config.toml
num_hidden_layers = 10
hidden_size = 192
num_attention_heads = 4
num_key_value_heads = 4
head_dim = 64
intermediate_size = 640
vocab_size = 705
hidden_act = "gelu"
norm = "layernorm"
norm_place = "pre"
norm_eps = 1e-05
positions = "rope"
rope_theta = 1000000.0
rope_fraction = 0.25
qk_norm = false
attn_scale = 0.125
bias = "all"
tie_word_embeddings = false
parallel_block = true
init = "normal"
init_std_qkv = 0.0361
init_std_o = 0.0
init_std_up = 0.0361
init_std_down = 0.0
optimizer = "cautious_adamw"
learning_rate = 0.00128
beta1 = 0.9
beta2 = 0.98
weight_decay = 0.31
lr_head = 0.0066
max_grad_norm = 2.0
warmup_steps = 412
schedule = "wsd"
decay_fraction = 0.56
decay_shape = "linear"
final_lr_fraction = 0.05
batch_tokens = [16384, 32768, 49152]
max_seq_len = 512
doc_mask = true
train_tokens = 110200000
max_steps = 3596
dataset = "wikipedia_en"
MLP neurons of a small language model. Each row is named by its layer, matrix (up: input weights; down: output weights) and neuron, and shows model dimensions 48-143. Each number is 128 + 32 x the weight over its row's rms, rounded and kept within 0 to 255. Numbers have three digits each.
Before each neuron's rows, "fires before" lists the tokens most often just after its 100 highest values on Wikipedia text that the model never trained on. A number after a token or word is its count.

fires before: ":" 35, " |" 13, "–" 7, "200" 6, "8" 4
L4.up508:154098111206082122159131157088159117157118135124130096149103142108116135125154128116137186094111093114144171168150142224129107133113105132124169114113123173067059186147118139132151131069152129137149129115190103099125187149092150115113069105136164069136075130141103139193141193131127013125
L4.down508:096177179097180106151095165090115102141124100079151089068145105068153134149075077062105089179124126130108138162109167104147154110094138146132171166131177089161157161112139101175136154161087137067092171070102100123074127075179116134127145176118106215084165080187150152100130117142082150135

fires before: "7" 15, "8" 13, "0" 12, "5" 10, "9" 9, "6" 9
L2.up194:109128118128127159156122148099171111118110142103144105144112169180107173109074048150135156147175130115117175132102139128090130098154134163156075146142128158116127165113126038057108178104157121144068129127136064074137125089164096109171077110110132129105116110142119137104135084108130097109
L2.down194:183116142118140107099119120142100141153171094188120157121165078079140121120168068091154097119098152091139092126152162136168123134084096094119178092104128104146119079169102184202134122170119139131188086147106188186109150149082143130104166158145096113143142121091133151152135167139161191162

fires before: " " 23, "out" 17, " |" 13
L3.up588:152135161125139052144117124165222166132089126110166085081122115096098134124121103151251071125146059115130173132100131146125179118122137125170133151064123103144093081101151165172082090149172142111133130149102130152166102166088091118141142099149135119137157053128211131099096135121130111136
L3.down588:122106091147098201106161139078067094135156127156087168191141135174153134162136107120014175136123206139130085122143138102125081160129134114080096092194124170138131179166106098098188174100072130150135126121157132124098169084157152148100119140163113115153117199121055109172159151125104158103

fires before: " Y" 19, "ag" 15, "g" 10, " C" 6, " S" 4, " W" 4
L2.up11:152161137103162102177157123163197107094118120112100114157124086131149147134115136154207158100113147177134113137106082136155116081150172123184129153132147130150167122165127144169088129161106115074148135178137071214125125125072115108096040120176137158114064104106105102153132159087138194091
L2.down11:108097123133102148110081164116072149174112108177158123140113146141089112100114136111060097178158077072152149139156140160135148175103081101115125112136123118107084126117161109116168167113144140194139124101100212106120102136145145154175194159098086107146199166129138170146159103126123132125

fires before: "s" 30, "st" 13, "d" 11, "f" 8, "c" 8
L2.up493:137145173107129113160133134147166127135143082140070170177129148132137140105098120081171148122182111150124126117109127200131154106140077160141185109093069147107065145145114150108130089099132138158146148141154083070116099140146138110102113154172121136170121152129119106125147141151116159088
L2.down493:110094079138123131089109121137098140123091170119199080099116126141135113130140146179052099143085157115123145124146152067110104148119218091116130142150186134145177107093139107173120174164128129099127095110122193158140154110117107151127145099104143113084126121116115149124116128124106107178

fires before: " " 29, ":" 13, " b" 5, " (" 5, "\n" 4, " A" 4
L3.up475:127119128107090078121127123157092107104121115083100087158154107136194169100109080118206120102108134149145106132063085100095117147089150109131092083151096174135125154117144111111089125092151170093071154113143141139122153108106160103177140125162145183101116122133144119091058034105145104156
L3.down475:083117135167133134147155127051140115102192149144112180059105141096094108131110124165085136168151128106089189135168151121124140165121117117135183160097127096113149143128078150116198130126111110159117099138097115113125136145145148153085064127095123058135161111125102135170200230133131119117

fires before: "ing" 26, "ed" 20, "e" 12, "es" 10, "r" 5, "N" 5
L3.up331:128163085091121116141072177130131124113174152191093116089141112070121167154106130085145154106146131094137207139151109053120164130185161070156119179183115162149144162082129101088140140100127182141084119194105073104105140167149170094134095129168105141100096109119135122088127089110153148159
L3.down331:133114182170149132108170066145111111114075105067113147151121131194139092081143090179132110158119138144113047124087128188148116117063103179114144080081148108100113083179132144171113102161104093125172133090141185164135114100099129169130137135099157135123182162137126158156128180151091124119

fires before: " Y" 26, " C" 8, " A" 7, " S" 6, " W" 5
L3.up519:122089167101141163092164120099094156111076100095164186148137097184199130173152149158159157179146105133116119132145034193104096067112171149104104162156083178143186149169052103195167086136119130113111140075173161123114144171139131084110129126152105102121138141160062084077140107105161124097
L3.down519:142180104158125102147085125159200107137180139171101097125139171085082123078116081097095116096135178139117164087091176073150167172150095118177141098097149118111110148100172159051061170114169146158127134161087117148121110091131133156142135117076128171155131105084203177179119142172110130177

fires before: "ly" 17, "ou" 13, "ound" 9, "s" 6, "if" 6, "and" 5
L3.up577:075116161187108128107167101143152104130114106150119173143090135133116136146110129126070140155137177121110199138162056093109150132143152027117120107126126167164072102105077176109178091131114130122076149150115063109200118118110161124122134086153165146127136026125170150134134097178125151108
L3.down577:213139116058174133139087144110123125141122181124104095118141112122120128128134086110214113113118099126140036125114201134151107125109088225137109145138114104107181160151169082118081157124119109135175121126145208153046162122130109102125122152112086124134121204119073096127135165082114113131

fires before: " Y" 17, " P" 11, " N" 7, " C" 6, "o" 6, "ed" 6
L2.up495:124104096114102176109123125115106145126129090114098116140154082139184083133092063122133143154163110121079138154071136098111129135162169148144128091140135101127182200046124130128044146130145207087109175090159128147090198141199132115109142131156134145089158112187154055112136109121114102151
L2.down495:108190178085139136079116121093112175171099154127204075166140122093101069140152065152101118149165168156153069152172071106089124135107147157155113092162174134102174125173168163142161128143063106092183118069111111150095143092112110099162087117111174123137105111096089122107105131118137175080

fires before: "|" 62, " |" 5, "|---|---" 4, "s" 4
L4.up365:071093080112179111086151129143125201147142102118113096172139110156121115162147115092098152153255166117150088162145077136133103074157129136110156087094241138127154109105088141086164171130132126159127135147106120068081138094164146095156054161126155100123122144168117143109166118172123143128
L4.down365:142117194148088153136132141131131140073067094104171138093112100111121139129097193154084138131078164088103161139116191143133188151120123102136105165182082090207094102132152121156176132139162128098178148094124115145137099153101125116103175167176092140111167141145205149078129208082113093147

fires before: "5" 14, "9" 12, "8" 11, "2" 11, "4" 9, "3" 7
L2.up110:117144136138134124061117139138130207135123119120151103158128126139191107192140074103121107157183124107200100164128144124128109086185133149125124130129146080087079096127131192064154136182119092130106058131087131104172128144193106173056155157129168101120109136120053104064180163153127120152
L2.down110:160091158133128127189117111119106088130130150148116126116136112125050124096130146156101142107083127149068184091140121142115150160049147117160121109138131158160178182137106051171077139071151170115142192128145103145106126131072158074219094101112113118134152141146238157158081107082139136110

fires before: " St" 25, "===" 18, "==" 8, " Ch" 6, " K" 5, "|" 4
L2.up237:166084070110132131153161131063116149125123111120131100151092127117125086168092119154150115206153139104071149182148169143114154121127135146127097069126137108136139135118168092177093134179132136147107130138139127105114152136105111125111066146103120081169181097148115081171149145122128163086
L2.down237:062178148165101084093175113180144170105128127111162141130135124134141151101145255113097115078103097154137082104152117132141092126158113124112196195114122132139105100139097159112151124089101127129119132098125140141159122117140151155099162144197162137116076176117139174093058125113146085134

fires before: " |" 36, "orn" 11, "ec" 6, " " 4
L4.up112:129135091093121174139109113121121077093134112166131108204146119111185148246095110138173129162148097033087169098116086155147147143168110103090122151126087115151190128116153114145079123132138132066088120200139089138122107101114141115172096131108092189126164092133182177154145059109148115099
L4.down112:161154146116133118122180201113147098160184124083159156095099153111094093049103145067091067145162159224091133156127141106126106089067128139160166135105142164066077130144083127082153153077106094080123140076138126112154191168163110152122166093187159102122112175120075138136140171134135041160

fires before: "ou" 18, "t" 13, "ound" 12, "and" 6, "ad" 5, "g" 5
L2.up251:152132069146126156136163122112150137139105123083082102169099107139146136144107106169170170074157159148121224084121126216057114087106153136086222134158121097136172125140127093095125139072119162111091152130143086147113171150136166160141105128149095134078151115129143134118122111094152179129
L2.down251:104130180126122097138072133118096121133108125190119157062165142114096123112162156086085115161117106147144024153128123089187175148087097103131056130121129163087116140086127153147146146152158140158153151090091190136108088143115101111123148105133179125172062164108165132139138154181131085138

fires before: " " 59, " S" 7, " E" 4
L4.up637:189117096180087146132170162124195145146129112114143144155136096141129154100101122155171162114143143133126122158111147162133150098128164147090152104104117106092091208078113147178128127129122121134092183112251085116165158150096149144129103117132128141135065136120088089108068066128133069130
L4.down637:105134091108078132172108142128184127151105165124138116133153166163166094141121133193122180165080102107145144061093172132107154097103167121157114120058135095103155132105117159130134140108118185142150042157142162190116079076096110103123168137093134151105116125042114163085153168116200116154

fires before: " St" 40, "ru" 20, " K" 6, "s" 6, " |" 6
L3.up566:081106107113161174144120111104160158080107055135146172142158138141177141145058093130165117092183156130134105106116134161131185132117109156145110092150128094092085139122155008088122164094152140118109139164074096084093193181134175099128158131142171107144149135188135131115094133148113083079
L3.down566:155133133140089074107146114163132131157139239124103119109090118101089106062199141117119125155101108122126163135168108099158079094102111114101162166113152176171136108093107216182143089154126131128152132099163174149178078082148087134119091112114084135137133119077121136121164156136173181164

fires before: "|---|---" 31, "|" 12, "|---" 6, " S" 5
L2.up433:091159128128104092132134160168118101189175173130132093106121054128108165132145115125111121128156153045189134172130119106130168075110103153137043177070107082166144139139167169148138137119118169138133101136161105173156129098086104121179131111151141054141224085179101177109181107150084152097
L2.down433:166092107131131183115149084081148145079072140123106156145152169139201102120159161157156145115132125196066099098133135142135069154142144121147201086183157194098123082111099119117121127146125103124112147144132164104125137162173155125130120123097109202112039165064151075162081153084148103163

fires before: " |" 38, " " 8, " E" 6, " L" 6
L4.up41:163130095139094138147103133127180093085145125118149093202116115098138175100078143111153146170175113066126126168117142165175188177130112102101119102114040136180114168142103123145127156161114092127096145151179099088117129119134152081188115091105108105117135121144219107182106060133117122098
L4.down41:128182154153126094116169106160116090140140127142123119129127108148116146115165147103120123110114133158106087103108121096192130138075101135145089129130104125121085082130094149108150118101127128112148114123171123135137097103176108149148124133133135097128132176107168163157135168134213152118

fires before: "ad" 19, "g" 14, "ag" 12, "t" 7, "f" 6, "v" 6
L3.up594:107152120112130165070134096149199112080138147125109081180087118128137079190109166148140185113108106075109143163152155149083094124150205150147128132098145151197180163112106132112166123132129150081123139179066111131150080163139178195133095066141089156100148125114154144103123157155131152183
L3.down594:141109128130115057211148143115104192160091108099133150122188104140075149079165106077120100157137138123163093128169050130217164120118056070120096085137118111103116156119119091128078163138176112186142151114169146108089153097101123087141077142121179091148092106107163137143140109134126082126

fires before: " " 22, " C" 19, " T" 8, " N" 6, " P" 4
L2.up346:174113098170070128130129104121065111112130114081115121128115134088169219082128107110186120066146119139106142123113054090095119154101198108128137133117119130108168129102099178109106117109140169142024134106185154199094124095121183111154077153215148125125129106130193142145157098129144115181
L2.down346:101149187087175159176114163121204137162127129166178122120131078161089065227127158148089130175124149168154126119162188161147122128182046130122119103128155121108096136140128094171148156143150100152220129134105094076169128162136098156092173105055115155110136124117078120142119147113089118070

fires before: ":" 32, " " 23, " comp" 5
L4.up453:166154091152094122100144157075115068141127124171110107156105124081112147121070104134181162072148142139119145141127081158127103149139155106125130051156112095102072211141079165145146140096103126111118153075200114149172179153116134172113105149116195121138110151170107102149064141107131031102
L4.down453:080125118096118106235095119116148135114124189056140086141196157155155162093104196149093129134111168095097154131159148173089151093118139173144134189082138092143187169102128127141142125127106136152126097159115133127122092086108117133131116142111112168137117102077185145134187115094135148114

fires before: " |" 20, "." 12, "–" 12, ":" 10, "al" 9, " " 5
L4.up11:098139138148076119149139133121106077105136131116104143201096110097140150119077000115117186148143127125150114143140103129138136143109142098141104115137130139122094178116114176097168161083161172086160101102176075092083091156122147101124098105181063177117109116107112138105114137122128072171
L4.down11:116128126115166089132092162090132135162091093143150123108158134169100150124118206071144104135116204139106152102121241128110163099140083162133123142107125126125151095138171094176097115179074051163120126122102122144076160095119139183112126170147188111144150124159152149142178119098164156103

fires before: "7" 11, "0" 10, "3" 10, "9" 9, "2" 8, "1" 7
L4.up527:149134053116132147126145162114103079127143133111106186109091147168132096111052099156165177218217135109158094121136103123109160110189107109173121149179116083153206112108143095172150152188101078184120131111135076157061089165100119156150090104113090146126180122121064135095119106168097085151
L4.down527:126197141123120119098067080115127161186082154121151090125157064112126114153085082148077083103084132180135157132097163206171109123165063154136170117097153099157124119127158116107089091125172136088184113121154148101177171142183092186105146161148169164136093083122149103126082148126065081143

fires before: " Y" 22, " St" 12, "ed" 11, "er" 7, " C" 5
L2.up162:104099104112155192177164093117094155137210067092109134130122083145158089108121107186120128108187092057089148144101120101117118104177122161149154082118150160127150159145122114173134123157141128168149098148144137124117165132161095182131127096125091101189165120157167105123089079139120203110
L2.down162:119094177140079073107152147135095107110089161169146128133135158140103147126147112117080155130096105189177055122153132139125117153122135059111107214103135117138175101103097109126149092082138119131120126130112116101142111138150141103085104137178190209115108121084107164114108201124171077105

fires before: "|---|---" 28, "|---" 9, "er" 7, "|" 6, " in" 5
L4.up558:088120130077161159175097150095162127138122086140173144169095164165137095085110073116153171128168138119169127136171091097101119129161171127135089139183116113160138140106159074135171132170107098097163153096122136091090139106095149117108088131146172067152170098176089157145113136164130101107
L4.down558:184161109148110121076137159109125133109167183108100079116103156139094132160135215158131108088116144157095099109056141188125119122130070140163201148117131153167144101134115149149093127034140138172101089148112132134197123151162177131156169098163050127052116159108103104133121158133105129140

fires before: "as" 23, "ver" 14, "at" 6, "lect" 5, " C" 5
L2.up123:157138013155138133122154110116155165116094132126118093095091105197129076132093107197200128162149069133144134132153156124066121112102137122139100066151119113139144115197085102161120132171146092106091151183107103117040087109140143123163087139174164112092144144154145133153131142162124138114
L2.down123:089145225130111116160124143125104107173173131133129159155163127054130160111169226063028126098092150122079114130128114158209136147145104128131183170099154128116110157047160144100144122087097159148163108093116140135199135153104109135089146130108125133131107105115114113107112112086102113109